config.yaml
n_layer: 20
d_model: 384
n_head: 12
n_kv_head: 4
head_dim: 32
d_mlp: 768
vocab_size: 2946
activation: "geglu"
norm: "rmsnorm"
norm_place: "pre"
norm_eps: 1e-05
positions: "rope"
rope_base: 500000.0
rope_fraction: 1.0
qk_norm: false
attn_scale: 0.177
bias: "none"
tie_embeddings: false
parallel_block: false
init: "uniform"
init_std_qkv: 0.0288
init_std_o: 0.0
init_std_up: 0.0288
init_std_down: 0.0
optimizer: "cautious_adamw"
lr: 0.00108
lr_mult_up: 0.719
beta1: 0.9
beta2: 0.98
lr_head: 0.0114
warmup_steps: 278
schedule: "wsd"
decay_fraction: 0.749
decay_shape: "linear"
final_lr_fraction: 0.0
batch_tokens: 131072
seq_len: 1024
doc_mask: true
train_tokens: 499500000
steps: 3811
dataset: "wikipedia_en"
MLP neurons of a small language model. Each row is named by its layer, matrix (gate and up: input weights) and neuron, and shows model dimensions 160-255. Each number is 500 + 40 x the weight over its row's rms, rounded and kept within 0 to 999. Numbers have three digits each. A neuron's up and down rows have the sign that makes its largest values positive.
A block is one neuron, or neurons of one layer that tend to fire together. After each block is what it responds to, as a language model described it from the Wikipedia text at the highest values.

L5.gate214:462523521496519543478529501482510507479455470543490512590531558457512430488496502466441490442479494462564502560434528552541457421453484539488497506494533453536471493549448436472493526504507489518450491497457535472526545556530504569457527411455492519487520551460491437480487515481524523425
L5.up214:496542536508515435480493556491547534427475499586577542596539508492512437482504444475439499452537478479541493532476559457474617478483493487459484468482505519491545550469476499429483554537524440458419456429478544532537549528449495406515564455537505552528471509519496536571504451507493543456
L5.gate234:493510450444529474415447508494473449526522466565516540504517482424509552496515472512513554517488523506518510543473548478555531472552463488544526430519449535495513520533442558529519483507491528483507478489461476488449500460503463463520467548585503425479563488529466485365483549547562545502
L5.up234:435526469525462416506543441528512472512527475535483540519532472504521539485429455564520428423489435503409464554497485517588588475517483438509562472503470488516503501556518558416513512490509486478556476483558463516479541474468502536502500484583482499520580445510521545422476482537543469528
L5.gate428:451459439469546495534468518453519461554518512539424535452482509556535435491477519496591496528536467474462488514467543502548422523503429513430468506526558564490456575565362436505563496480529482470511493535447491537523473517485460508525455459534602511516509586594517503491443525541531472477
L5.up428:534534503543463528515503538524491549585422467445485597451534490510469535548430511570526584554452473463534536525480500439556461498554521491479537485488464499516481510474429475428502444521484489486560494505546486513463464502565470442519478521518518521524418501476489563529512558460510500487
L5.gate516:528538488480517529493481486553480510471496559465498529500538516379436566525510540565554473499487551463452536505538442524490432476495448534463504569533489517462467519544480443496520467584549518516518550524517449524439516532433481549560411486525493453415519489512515521528495481476537509481
L5.up516:472456476494465519430500551544481511516503513432412549534552500458526518504511543441476525492541473557441592488483474542520496479531490514454505541497495459495486440489473459514573510601491463534524560481516470512514444444491542548541562473487492473437566461483474505527535529531550559447
Description: Split-off first pieces of words, above all "le" in least, learning, leaving and "D" in Dallas, Downs, plus the whole word "football".

L5.gate239:509503470529444458556443469470482508512552564461502398564537506477470531484486462522466512556510386491565560546533482505433497460467502540558479544432488489543566535493445537472547438403433490503438557488491476444447472479529426410543529448478531524485461516443481493504483484553540475524
L5.up239:455521526567524487563444496571508457425506572450496464486551568469537503486486457509452430550542486499538501513489466504496525484513474497567538449459460475473491559539477479482462472528474593562472455506504475557466456473596514473449546530532535531560575550482516515532483522526459497576
L5.gate249:497469538516527506565456419493514605487494513471527582466498484543566490507488542564472499523531593532450465461478496494535462451540566470494534543435481474471505583509520568473479476482537586479494525497473481551535457547509517573492544599507536547517483476484467486499536500560488520489
L5.up249:497483523589533555521520467526507489569505567530506530484542486488560520495421569491540489582544454505443502492563434506554511496466500516469456434443471479470557511479585501467520562493436589488490469576485502575488526537501542513531534535527442511546510527538467462482525441435493482426
L5.gate381:511474530464484494572548538445418490430557523473556540478444484481527464505543460463508453508589491544558488490553502549529547535476484410489479494559483520543517510456542542498538507475490466479496478540439566458473523480534495513520437595523456518487539538436469475427542476580529468528
L5.up381:476487559481521507532497590457505540445518571431554428502513562474525483484564432516510480418515505519480517539508520495536552521501442497493523568447511552470557505473497494518500531506558421451497386497477529469484502431564479548473563565489494485561543533525516481442488537516546458452
L5.gate752:432492572547432564493538545504575479532491490544517511476513498513507471465473471541463553468480580567466457553565521465499568449522487455510435456491533523454557536463470475497554516491438530451499522497517444514475488521555535549545470519464470545506491441504472459545516488489559507507
L5.up752:543445525549487440416497463435455495506505525538468575515510510449463520533508457455532484439389538456495473553499467483446503529482494515575566447549420507497456489409516567453487515495519484472510515486493531525543449450470597445505457562437514504467455529554483464564479539506546556498
Description: Mostly the token "He", either the pronoun opening a biography or plot sentence or the start of Heart, Hearts, Hector; also word-opening pieces like con, j, stat, and place nouns like station, District, city.

L13.gate43:541485534482436515501480492519478543438545501577512560522494497580512501456475486404495411497465489476533550528492525506500582488537471462480573488427497434534531477565468492441558507575450456488472459522564497523467548493479568451523569519448514483485487470484502519525496501494496551420
L13.up43:465440509487512575447489508420494537521428491523486561453551468467477550478479485484526453537560478477515546507511545487493568521545505591475506460474577491559539528431563489481453438547531405519514552502520538514458478471552558500540497547520516506523527498441495426473475568492443561466
Description: Rank and level words in sports career and league text, above all "top" (top tier, top scorer), also "second", "first", "All"-Star, youth.

L11.gate64:490497507513423528432510487551533506424512453461522515518483518466513545532476571458475553542522515509468538523481516458473454462460490515513461540542541472474542462483524529563454505458548528516506559524481465469549497449546520493488500501548497589499516552553497470518438494490509532523
L11.up64:479436548502477502476499491546559448495469470479523556539457526531515506454463479461517483483451520522491520533435526506458518523464551522499466523490492529464463510502524544478472544481538495492452526553564432424555522502583512474510526552526443441542485436538579462487434456488472459453
L11.gate66:479511431524543534573505549471490521447509535519442506467557548499463465495511467466503472505505505495484553547455541499514394463405519526491426552559534547495458522469509434494578461523550443490484517475472451574521488562522514543539488544516514490508523416533428466454456422486535528476
L11.up66:436427413537558507482484500492517515488522515559474536455517509529479483472561457512486518453475508522500488468503519461524512478485560449435477537504502457492453514460521498507473507510464492497541546569497449453412529532534515528518426542507500567555483474501433515452488467437436440505
L11.gate85:412470512468512537526488459513543459510477521497494489501563455522499520508515526494561440482412495525484563529444527465462398493488497505503484521497521554505552559440511394462554527490519478470598513457510483514519495473475497561584503545520537525499523460496559508471456483477442462491
L11.up85:467471461442459496442450554453484485493503517508502437450525473496483572453500480479455529535504536508556483500542563527529526538577573471473444462442530491491489467508445499464434478500514518506458481416513431481453465554454429510533477504525440450575479502471484541466464533399466600452
L11.gate110:526459437452535539547443496511574473496458534470472506503510538527493520452531487580500522504535486532512559535488449525443472528493564549442471467501562507542543525477532503479479539444547492487533490483529452437555532481511454480541585444465492488469482465527452476469489485500473465537
L11.up110:495486492521441576478465449463505463537372496475535523556505510499498486453523516550444556540514453550421490515511510520436406545467543547500393520507548582464520536471493491523455505487537504428440436427523490472487499531492483510574505476532421451495463432471413449445498550456509472453
L11.gate154:520449412466525549589420545503521525477506547553512463438530567473523530480485483486490513545493508517447488546433524488491378581478494543473476542528557499560495549463529484475500479443539563444456473490517430497529518499498547497541527560485420441464478500503533459545488464531466526511
L11.up154:522525492481543496581457480380505470526470548515540512446490579459430473497503456518568522482465516520550509463492490455451530494472458488488553497478489448482408475506551487509474526545506489489517517474503523451463543478536544463497486465483419500473549607567478513528467573466457503466
L11.gate161:516495465449509544599462464491603469533558552531503561472553556417511531440455491523447540530529529467429491501417514499558422542444457582463485471490497548517462489471501513546527502476514560357608537482387510421482515431456563500487507551552533447458535517533518504523412496512468510507
L11.up161:487466474456498492493479523451453483519548520476511522578481535472457576462455514563556531511454499505578545555499520523549483604501459502462498433483507538507468449496501479524453448522481461480576431517490496539436494580457551429545433500523444485522498539572531512577436527532434524462
L11.gate195:533517504482479548473553497577517421522494469491477499478468477439563558448486425486532479558518500471444528505517482465516463497480522533476476504514500565493480398497504430528581431549437534482491447498538511534519521426582458560550528546531491519583520471433556569552461491512504512518
L11.up195:522448508461526503449529522532600443501479520424454508495469503445404548421470540547455529520557473548487602488524414496494510508507481505480525501511501564476537373520406488458489484554566510519457557563523504550526503487533468516480462534541522584445477491532560613539486500489497542509
L11.gate286:496495569493477503576465495477510512465486466471503511501458566453471560473498541501520508435329551547492521467426515556508470492464490483475467507469464530442526503467476444507496558477424432440499471482502530548522504464518570581553465509582442501495477488447498490457478526545467417480
L11.up286:487540487510473565500472499447428512441500469511459507546480453505500453475497556493509505495377504476483561490488386473482468431450477490532547480418463551459536486471451519544451526491402462491521531480443508556518443477548526474537501493573456464509563507528508510434479535518501535503
L11.gate288:549536457401585588575420437497505479483508511504520469534561545480482614529453559500488568477573549498454563493451518519570443512477566467457422468540492535527455550472490438467494413495477497466513466490475481588518556504496503575519473510555461519438490481522536480530475498502522547489
L11.up288:454474451494472471526490497575524485449498506441468546427495462517517473478545565393491509518453572512518504497441470516466481526526522594471492559431431505472489575455530554545497554520490511512523483552572492500462517553492569459497574488496577500504509540491455459545473590541518563557
L11.gate403:508463504461535485523475464493484540520545448497517575512486486460442583467466440481528468500498556486515559536490501525554490449488444502421450510427552526492529506470536483505497383501521443481453462464520480513474484444486487470478534541535490446494482508519574516514520448407553472470
L11.up403:515562526457537494514478476558516561516501505471470512508507551459426509450488498473529533499517544510482595475521407502518484452477456571447483517509511505483524545441556467512515443496541536482501484472500458552426562494457526479509486542564528507472484525485497441568482500380501464528
L11.gate483:518546452457475559536475562476488537442468491519494498464562529447468527476476478553546530554464507495518548488480484525449387539469499471473471506578513526546440514450494519500506473520497450431493495459492485459445510431532592514511559583567451529501542503471498560500498483573484529491
L11.up483:459476416538515537550529543548520492447544503474497424497529466497376507497540485507511547519465538441455550455556397489452517525486486533462507545484464554424444440581503471527438544497509511547546500515522434475476506567477472434492586476532506498507473628478414509504466535428483519475
L11.gate493:546426579496519554505439488518504489474533470570538515455495492479541521473433530436421514418437517539454463510459503527449543552532465453472492447500519511494531566477514450503509530536607501479419480524452483536439483457478578491560475513545464477468525562524436487537506521509516546448
L11.up493:496485545508476468444467453512514458510579533496455501539529497575502463473415561550439470499510477491508486449514412541538573563537468543467436526585477488515534577509563432609580483578531425498509529508446479484519437546463545524578472507528558527471526432440600455516454514492512460522
L11.gate575:566500470486499493472429476407506544472538493550510501446584528473486529463519469500555491492458458572532575485443530487460376564415522512447432509534500536444506527432461535461523495487484597420526533419493436462452497492522488566521524537462534505514510527474514497521483460433512436497
L11.up575:442508447518457437539569560518492506477505576497522476514518509510473494508449532463514572530505481510508520524486455502425539559581515524533492460485523503557500504484532594547515530491476502503486439498596494500519503493551542473531470456509453554471520488548519531480518614488513550506
L11.gate617:511453549524462579505514519505482507494529455497544512534536567484481525484475388461464440433502570473500478472488537508499452476523482525525483480469535552477563499416480568484484519446573417453546479520471506499506465490465561549506502474511426518469521545475480514512440527449460507513
L11.up617:583461528428496556473455559513534511584456522459496527490529460498488485500417447559420539529418414478490561502496455472497432498509534537501528520536546519495515554445586517438504531471486550484486431449528434485452576487493474455504471422544478492516443477443523539530496528520486494503
L11.gate640:527503463454458538489501503513520533496490497524474526514472477471432504519453486497580505466481583509485535465428483510488451454459464495434441557503537530515477533420531507449445412504519437514446522528480401488484511464551535520491531472534522525509501436507550518496465503503501501490
L11.up640:512475528469475540471485570454582508524468458530571501471534485431451531495488470524480501444519568528504554404502492486466529456469440555523516506544506479531500504433470457452504462496446466486485519545520420489508548560469502504460465426469501527454505433551548480519511499492493465491
L11.gate647:524517508485499549458496414488502509479560487542470596490535570440511560487448436505540496512432544515530493499464509478480451522430525499489573474519493484551460480481432476514521400457452469390515482482436473516425451483542605490535519571513428484494506480540459551578523542490534481473
L11.up647:511488491455533493458459444555455498493475557457460478487525502498528543444457502501484538536476531549497498560480540479453478506418482475445535495536475488507452492493401475506525411507445522381560519466435384550483503548543559529460437582529433530444544471552400567515540544504550460509
Description: Early or middle pieces of split words (Lami-ina-e, Col-ombia, ter-rest-rial, pre-m-axilla) and the & between author names in species lists.

L13.gate34:486468548485538518532572491558485495498545486458489557469509470521493515521507565521533499473478517486487579547527550578545509570513469498486522540516514461466476478414513489510520549511485509520546530490431458458542474403492595533546541492538502483456433465427539552473509449550485472507
L13.up34:442513503481570465504431509489502467477488483539556468519439501509474469570525502519434467518529528495482547519489432446485480469498431486508532496470539460469456534503458411456459537521519455575486518452485560499479552495392553464546529502462430471495493484528522471543481504556482502573
Description: Common nouns completing a noun phrase, mostly right after "the" (area, city, game), plus pronouns like it and he.

L5.gate514:470542490538452500487460542515498427491420533501505506571540493529549513509505512457502544442471432554549479510518515555520534540484511501436561584483429474500436521525502570426524485529408516533444496488488500554551462482496530452455514539500560531538563503498523491525549553436485492432
L5.up514:477444488547485560580534542396542409514524486468522530484494511539484461486529452439519499443486478475572467470508504513478579529522506437554535453460476549453444542480457555504546536436512463514463502511486524561495496501477526471511491439464541563496495495550524608530530514556472529487
L5.gate553:475488527537470417477451502532517465443443457455434446505490525473462518521529529520549584463488493550566419534528526465442481456523486534521524572484473489495547534556462474484486476438459474610486510522517475572481553498553465525454537456487469530531493450500496413533491503532463428559
L5.up553:439459558495452454536559468529515522560529533545518479452441521561444474513503512521517609525496433582487578540543499583516495507450545483470559435432433453493457445548582447470577552504438480534504559473453476433488507556473431470463516521531528473548431492509509470444540550506487444517
L5.gate681:448536506498503549509517516469511503454528384560524492509514492414548517501552435440502549456469530488470568493492471557574527514523543466450457550467541437489476459472451530499509542522416546496499505483462498506553531515561524520502439499559487535470521500540509445541530529530474536497
L5.up681:552504550494493479505521476511512502494524532474538517524506545522459585501556452503462557448498567458547495455492494457555469493530442543495451597458490493468542494486464521468513523527448478546474514435456543500501523472570525478506475495517505496557452432474506543461508495533505484517
L5.gate733:522523582479443516511595527486522463609505484478555433537438442552489439477503497469518422476443450438511533522441499451529514475512515521446512587525407508523481512450458505485552484516392507479498572417463525511548479503463477512527462437388515497445471493507492552475455522498512564480
L5.up733:538485531498515485486507511460535558496479428499481472516409455505468555501510491508554529558530511459595502455559517559522449538536536529458485523519501446478636385531496507516529515493451469473514463479514506536529541495523422553405409473457476470484473504488486393519446563557549502512
Description: Mainly "Car" opening a proper name (Carrera, Carvalho, Carter, Caribbean); also auxiliary have/had after a subject, and 0 digits inside numbers.

L11.gate134:520521567495484524491512542514485545530542490545524520524480485510491522506509441498499478404505564509472546408469553515492463475517408500465430574537531488483533523455533483467462480491543430417489468569503449514460526454447524515506567548534464477542405492526478534504501519498471548487
L11.up134:551515459465420467550457508553491450505503537554479454511521527477512508506525443476456467504468564566495476506522532518481492522497531482461423471491542514413416470494427495466507456525476499475473557507540434520490518548423493490457471535505546514463534456504489457515519541478505478536
L11.gate170:464550500474462524543511489497484480566566507488527491506439503523421576546439455493476492487475516519580489516523578461444470421419507476483504446478511532528488527546482440489541534506534478489525466511469569509512501460484488511590493456462450528571472525511476477504540485538492448514
L11.up170:508578501525544512460525552483520492481500469474549480468495449454489584553532474514512479514492554572441513419539484480537409476521455524473496459565544510506495476457456498470513490578510487498442500523497471508454498490511564470544489548635538486497503534444531513500451448472506510512
L11.gate255:519546584459533489507475489539465570558543487470559457489467475480510485498509507447532512515458488547440511473451546530458465454517441536484477398625465544502466528468550501484556541465521508530513451441479497462528598452509488495455492496463501493536481509404540454498478505522475479497
L11.up255:572557474403540529516478499554439522559472492516538475577522555505489554514445562483501548480482496553395532529449487503463513509473426497462521456503547502431520543467532520486442454493577496540570494470407551498563534539472466511406530470500500462492566533429536453581531523498490537420
L11.gate257:479491537477460459590549512500552582586451490465485496469466480488464550517543516451474444420505554488399479516466603492465459526546511543530447488506560489498516507491563496470445510471466454453539427486513459433541510435560528542501576496493514449581442494463515500510515465484430496432
L11.up257:530465438441517550525533502510460490478439533523454524468450513501517532562586502532482494541448525455467487473491491551477474488521469526493463502498446544558542546515495538478485503515526510465549459527518506509535516439506512548470461426517470512569442452572477438507484574500536453483
L11.gate319:507448521554555497516545533554524534510502472539526465543465512533438535474470409520485503480508521508472526446496526481554491555512425415416544513514502423571486542480466444447559503512535461473463421515477484497516589468525537484497457478472522485594523464473552503500544536555481516521
L11.up319:511486467578582508501552523524476557531498522483475496525470454544470608452517500506493544505541530464531408477492470458560491534526437430502532530523462461507491582465479465466565461463519491521450463506483447492455536499518485536526517464532470482584549520489487452506540535527544475590
L11.gate353:565545524512500480560517446465476479540496498510530498468469472553499494450477505435474513481488488526464454506456561526529476528545459571501525476522552456457519469490517532465442484481477457508463510488462494440574518445493484565518574480528430456492491485464499526483519478554396509538
L11.up353:562481502493481532471539523486445530462481534530544467519478536510484493575432563479580492519505542555499500458441500569560438520518472554446513459546531525443475453403506496445502491500473427441482537502410443478550540577566510539489500515591508483475510469534483554482554437504499499504
L11.gate382:538534572518555497505511443522475461563496438543432468530467501566519589504437419497576525468511467539463430501531537567491593454511485501450569501544440432447464533542529477506531515487591506540547549502524486485501581502422457533501519539533495486525519449496489504456541489517400534479
L11.up382:459532599483482557494534472531503491518549452500484580486531512486488515466514508454622526488564495497544498458471472505449521478524489494480494416563556544564591504461434398511537528438484569494553566479433442468469530513555455454452417452474586487488541455546450500464580522560522476498
L11.gate414:593527556521493482534482520520531505515508435542583470442475460547513484516493510493464442548530529558490513487515545502542485505516507521469496410465500568490533459513588476455546542572503443505525526524512481496525557467503537455483488510558572457542491445514475472497508480513478599452
L11.up414:487493523496481592494542488491471575500441476454487430518463471491479483520446543530469507466528588491445515442495469412426474421438514523542514529507418431515476531469539483493451459496494504509466512482484470572461467486574436542421549524548492503468421511420438449436513511533512506524
L11.gate495:561495464413520540544571505541543488490531497474492527565479514472433545552569502468549572536472523472548511492490452483548379449417507514517456513515490490455484442438552493460537468523498467471485453416483492477501513478531528507568559490513465484527476496434497488532449538476482460490
L11.up495:567482538530511462480500543535510553566531528449518529535452559449474535500528496540499468427475402524397578533490465471540500476520569450479394463455560518456476490559539548495451478455563503516519494493523452504563491458495475501538496575539479525469478499425505502489490524437496473480
L11.gate518:520494536615501496433534498520509503425571502555528473476483502531593483541467496450521524506443520501472536504485496493562528481519488420519472462494469498487452517484471500505552518578514427531437529530457498458508465441538536491462491494531510518528528559557525570500499539494466506451
L11.up518:486538501480511537546551440528561439493440471493503429541539469529498456505574493502486460474485496533437494526515491424483571543479571476523434446494492475511486482607473447549475515490521471569539523491486544560477478479548515534450539492492497493534431487442433464502586510518463528483
L11.gate528:585474510485521507530502466537465504539533507465545514503455453473527457578447491475549456481486541572550477470482530558525487489530485521473529516485537485491504501478448445438560386496515502527572516497527573475513545479542520568556538480530558502563471550514519475526534491509438470398
L11.up528:534409484523559528524491542547465516461492491530499483496475495454554511428500484544452519490474554571525490495448436481482403523483521437497452525548550574468473508472513451485507404527481522504450487488524544487491459465585513557525485482507525478535499551484470482497552477493517503410
L11.gate566:491479469430517528458494398529480533482544481529562482500572514415511562461503527522504500507499533562453540566518584559490574539524537428429435459524531518423456562485507460501458488527563446485516488543496477498518496469466544532464479475542448461525515433488476458480464428512407462420
L11.up566:559557507485591464527462517588517607546560419530447428549523457501438539554416567465543501495432513547399492544476538547504494542535396459537507524540466529475502489455490452518545464500558441490503528515454542434550474530442542470427435518488575404492519431497469510534527509500544470434
L11.gate567:471538538554499536500502476471469556480477512485471571436472510465526486498486479514473520499536498554448546512436571509498471546436466511407483479552516497458461517461555548451563478488500448419544475510503546549447584434433489542452522504545514504553463525492584416560514481468509476499
L11.up567:509489561551556501467496505503480537537545533432482517523447553567556488505492491498465496497497478452499495466498557447485507527499492497517503514491456476483511553474450499416507480480543475516529448438534579495496518490539509537443547463499511474562561425510619545482544434452506477509
L11.gate615:567488441508554464473569454486518493579562566479531493519520570577550576466465453522551505492473484491477460506404562490492501549485428575461543498519529490474530550502475489487554488383533452535535519490473532448468515450487489510528567526451461515572512452447566512524530494455502490518
L11.up615:516597492543518499525524493552456501524488485497462479409516469497492525456543561473518512474455466485597556493503545410552482489457504503524511433551468510552464556431464451477459530419431481504534559512478598513467497485541487509498575584525509528449479532546491488511561489492512503441
L11.gate643:514561473505528524490531492535532500424547435563535542459542509449489484510518426490547506472447517464552517493523428491489574545465417409417442490478489476503522510496474478497545463529467486520518520489504555499466429441543591426533504489470504457433495488528555493519546504546509430481
L11.up643:501486485542479388543477490505520506520567468509477509406432509546468511453504587479538443509451540509527521516545482522489476525534536527537498436546411430547493524524533470462486545479533433487509447488513474428496516544478515536452483522532434521447526506511564541471469522502482469460
L11.gate737:542503526505488416557536494522531477553515449556578472552475552468523511494542491496577486455464513521424468503444536549512485459475499431452523429518481483491483503465536402477517465484456515494551505426551556507511528533470503540459541510573483536462547479450468491532452534453406443503
L11.up737:549550455508543456502485496492523438557507423510524535512542509484568499515550497501540540453465489516495564502466494506484527462448486457450460492527506519375479545496466422479496493484505523532590572487495479556493546563478517490433550482567544480513505526511507526499488553462481491436
Description: Sentence-initial subject pronouns (They, He, It) that refer back to the previous sentence's topic, plus word-initial "he" pieces (Hebrews, Height, heating).

L13.gate122:486499459462489417574449490498554524474480560477474557482557483423450589525491495525468498427454489455474463461493500526552408488509473556470536429476506513508448529399515492497517518484507521416506459531492384535495490462460509521444496540498482449455552435431484458521479537482491480473
L13.up122:560462506450594487499458580462459509461508476541497452575567417461504464501493546524440538523500499525523620484473531528511481492439474471505523537432517534562549502501510512476567495431456484434492514480469532524524523469507497447471522507470484506485458466559465451473504604471499466445
Description: Short word-piece fragments that begin or sit inside a split word, especially " p" (pale, petals, pressure, peat), "ist" (consistently), "iv", "ab", plus some opening parentheses.

L11.gate47:541472544522538512485516459477474533543479543500562523529553460472477540572480578508541516478511528528465530574533505525478477547501482437458563487436503448507527558509506536473446542498472469549464533473578504425525502503534502514515503532405483568427508494568476519561535477544545518431
L11.up47:583512497550526476475505483519507528444452566493513483523495506515493522458462544473500568515560558531480537514551492507508370515453521440551542410525483459530540471501524522455460548505474574490536511507579514554476586517482518520433549516430481465516451486505429458542511475490540477494
L11.gate172:552517492481424489473536474538443512503525454515537504480568547558520540493512529497477412551562432545560504592472545528496521453486535482472442453553536509500497494527480549510548523562516448475605517593504436500465543459496567420511526461462474537444488485558489440502438515451452577511
L11.up172:462440453506499514559513487444493500490513573507486499493461524504477449551459427527536541489511545518506484542450523517497449511554464478510568463493527479503497528497441451500418438458515539512530496427546497457485539485441515498476563449441493510460490472580435538522479514534476506506
L11.gate220:490500477508461455541514463520507507493616548501498594541551539443474468481489465456483454528528489495471553547498558515543474520494585531448557435504498489566569541499430451407501485547450500464503475471534507450473506512468602501502554430526430487461501449535498419551487548492495489484
L11.up220:512454421542433550535500494499439507511566512448471514500515504505524445550529485476444440489505467464528539498513508520496510512503563498490542519515523489482509519498463506413501540576475574495501477516528505534440494456510601509514575464486464467437551499529433460461483537506469540502
L11.gate225:513439458537458494523476469542499529442502512520548500448527484551502522510543423421503472507512493507539440543496506486479507502472445439564525462458510532507479483517416496429582534444457489476527520518473473570509505505495511473515614489481451576503543479472515553513581545520534539524
L11.up225:558478450464594517488483422443416524527574583521488572515548505494548526454579554496529436479530511482568410541527552497523470508527551516536506422445448480480531523562555579490436523471481503451540491541472394501472524492472477451563485483478488448543525481456489500481552396529422523547
L11.gate228:488498490558415478520483474444504457505475519540481509450493474558567543481453539488550413521555463453572487550479462516514454465444503525521560492542514509534527446444506526503528464447438493569562540495546524486464572511554525484477543495433502545496499475479556526554499502479552407510
L11.up228:461504547497453470522435523511438534510483497496487491447510395508435592488439504528484506486527490547503572448551522557560550484520500528497495468561503520539506425527480528466533531438466447505490439507497524506484437525551519474554483484453478511539523485489493452476559464496477475440
L11.gate277:526455551551444496500483460464493485484517494579483501467461527566496512540540456433532480559539500478481458567496480532479509410503491499489557458502483480547523493529529541514463467486516477543519517493599517454530525485558518519438603495391475474555521532515451445529533433485519491476
L11.up277:530482534456428570522435433541566499506460533487493489456553553453497468552540529426489541538520528465546486452473537478558474506525503485548574459432498540483487484449472482519520445446404519502463523465482453514482502437496493449465523462511438491508569496565517514524515472458480509506
L11.gate351:422487541521518440498500500455479577507479489557519568502537466550462437519562451456490458486532449454509476490512510516535625482455496497497494504464511538551514458599569539459501531476464488549584525511542508503486507500504515521522582517399489523506530498577484543476565478576481564428
L11.up351:532516480538511553556456513524494518523549508554503516481523534539477488482547526509520478477478540491485493529474507512501503455480580469550575527523500513497490401513475503443521471475517392478430563590515444482568559469456466540505520507431471491460501473517504495548518442569517506528
L11.gate362:499538561610483484481535561470486547461558500519555520598495453513534425478529492503482514517547493516516463497479527515514502552502511428476529450487492444544521438500479508492520470495428485500495485500532525500473517532575446405524563452447509526479470404492510539501497475537536540493
L11.up362:549476529515576547484520424464427545479452517401447471389547476446523511461535489498560489530504542458482561484551476533527451487564545519475533507465511464535504456477479544495508460534491505447512480532549567514469514546460488478511543489536420495553515515484432429545544465516460565451
L11.gate388:519450524516504451486489423459493515492601497525522546491460461521482530485504470466474489485500464478545500468540523559517557485525464435466527454523482494528432483535518561475513435517447529542516522509482474580502468528586502501527516531460520547517528496529473557534499536492484585504
L11.up388:516550441475520540520495470540506460445502511531434454465557554520579488582507501515534514566515528470479470460492507513506478510506480464497501419458483445572504479489434413509537464510433525590547549491466518533516554467523496503466533470534466555502550538510554536459505521498518514421
L11.gate446:538495474515438523586516555486449544516561444521517479511501526519468516513520466510466466393520581486494437470455514489458571505513450543517510472468464539529481489532522474540531562565524458432554514496563470544520563486523565537556558586459537513495522530539507478498423488496503518454
L11.up446:453411515533519436434468545438419473477533566504422569502467481520515546589473480449501476539498498461554509548525459550541487502527534487564480487456462475502515530586405499495554500518474487497534514462538510527578462520525538511542566486421521488465443480462503497517501543516457556516
L11.gate454:450432512515425504488474528416426488479503472532482528497517459458513439579548507537539445501425474528471528546432524502503519536515487454519501536408507452433538504532421501472543541451548511481467454497485539520505447512486525496460522538522462518515460427500479521584463425543483531487
L11.up454:476448478496494515496494483463453486516506503452464535490496481481520424496491493486479548592488453473541420577500480522500465518495463500481494543419511590556495404610506532424523493448479581494549457501528546502515498555518533555502552456465417464553504503401525568549483477531477550409
L11.gate508:527437457526485467530543494522519533420567505531501544444509437456510441544524504482497429489498473485548506544489477517524523479517548437515556467478521453545463439540481491498509544543486489494551526488540519469495535569540514495461578498385511610563561491531436525541508535536501578465
L11.up508:527489600520528543463566552505514469578521494475490463509542467494491467527563456492482533514513519440476512577447604496510482514527481538466512451548507525521532457527540438517520488507553537438490468467523425461502451485525534526475567511552457419504500517498508520469489539568568518560
L11.gate629:533475486523489478454524532492512465482637599549494573498458459550455541546516486395541441487480483459556469526483508523505438499558500482441481508488516510507541478540497522480569447454532450517555499583525464453441570545463503503482540414432443488521458479493560518540499490503500525395
L11.up629:564468487457504541428492634503387527425442530451474535465569479541508516538536457480578530485518590491485543476534532525496418503496438506429460438450425433436438502499512477427454441545535504475562504497529518483472538512566538446465606579494488496537474509510499432482476489507562582468
L11.gate724:536460556545454478514531531518428537438558469521527516615488515490502569503469552390537477452494541471486528485487479472384455546517561530531537498470527530509431522524495546474517405544469479489515469527526573520452568437497489582451575438478496514477469535496525480455474516539529477531
L11.up724:500503587586438514521497464483526519487507500522536496524456476444538445477534483486539522465478450424563442512494550461447524458512507460552526505405493449592480485529497450506517535559497526511475488447488567484507481519534535465493544490442512484441486489559463466494467567527526530505
L11.gate762:532545474573447444515505484549517518516512485506571553473513478547468540573492467502489422509517456493524442532462577507499492521583475494524570502494500519544452518553422585526508455441550436452522450523541497539547557504507510426529556455463437534519557462474524524485587431502405535475
L11.up762:519495497551541562425535500514478506428519478539545562486559457493428526494480549520507477477520439533499516579538528461481506533587536531509548499468461521477504485542408525457485473484581471535583495524520542525545459520512514458559497519510442501501518525497501469498485432502430515478
L11.gate767:534564539516477521498502447476494450490526515495541512484556490584555453489510463468524494484554462431537435450542471554482471462563532494465539376460457463574506405496540471509509518526492509498509523486616542481582472450521540497506530436405511496529430452433545456526578498544512502535
L11.up767:469468485532481534459513531494495476498496481467487487563500526529557481495511500533493463451519432563471505511553494468477543490504457450491555437422445483439527429498409559491480508517495517503455461550469556455515463522547561406490506535456563456550379418539491469517492485495508514509
Description: Tokens in sports articles, mostly table cells and headers right after a pipe, such as Chinese Taipei, High rebounds, and Nation, or results and tier.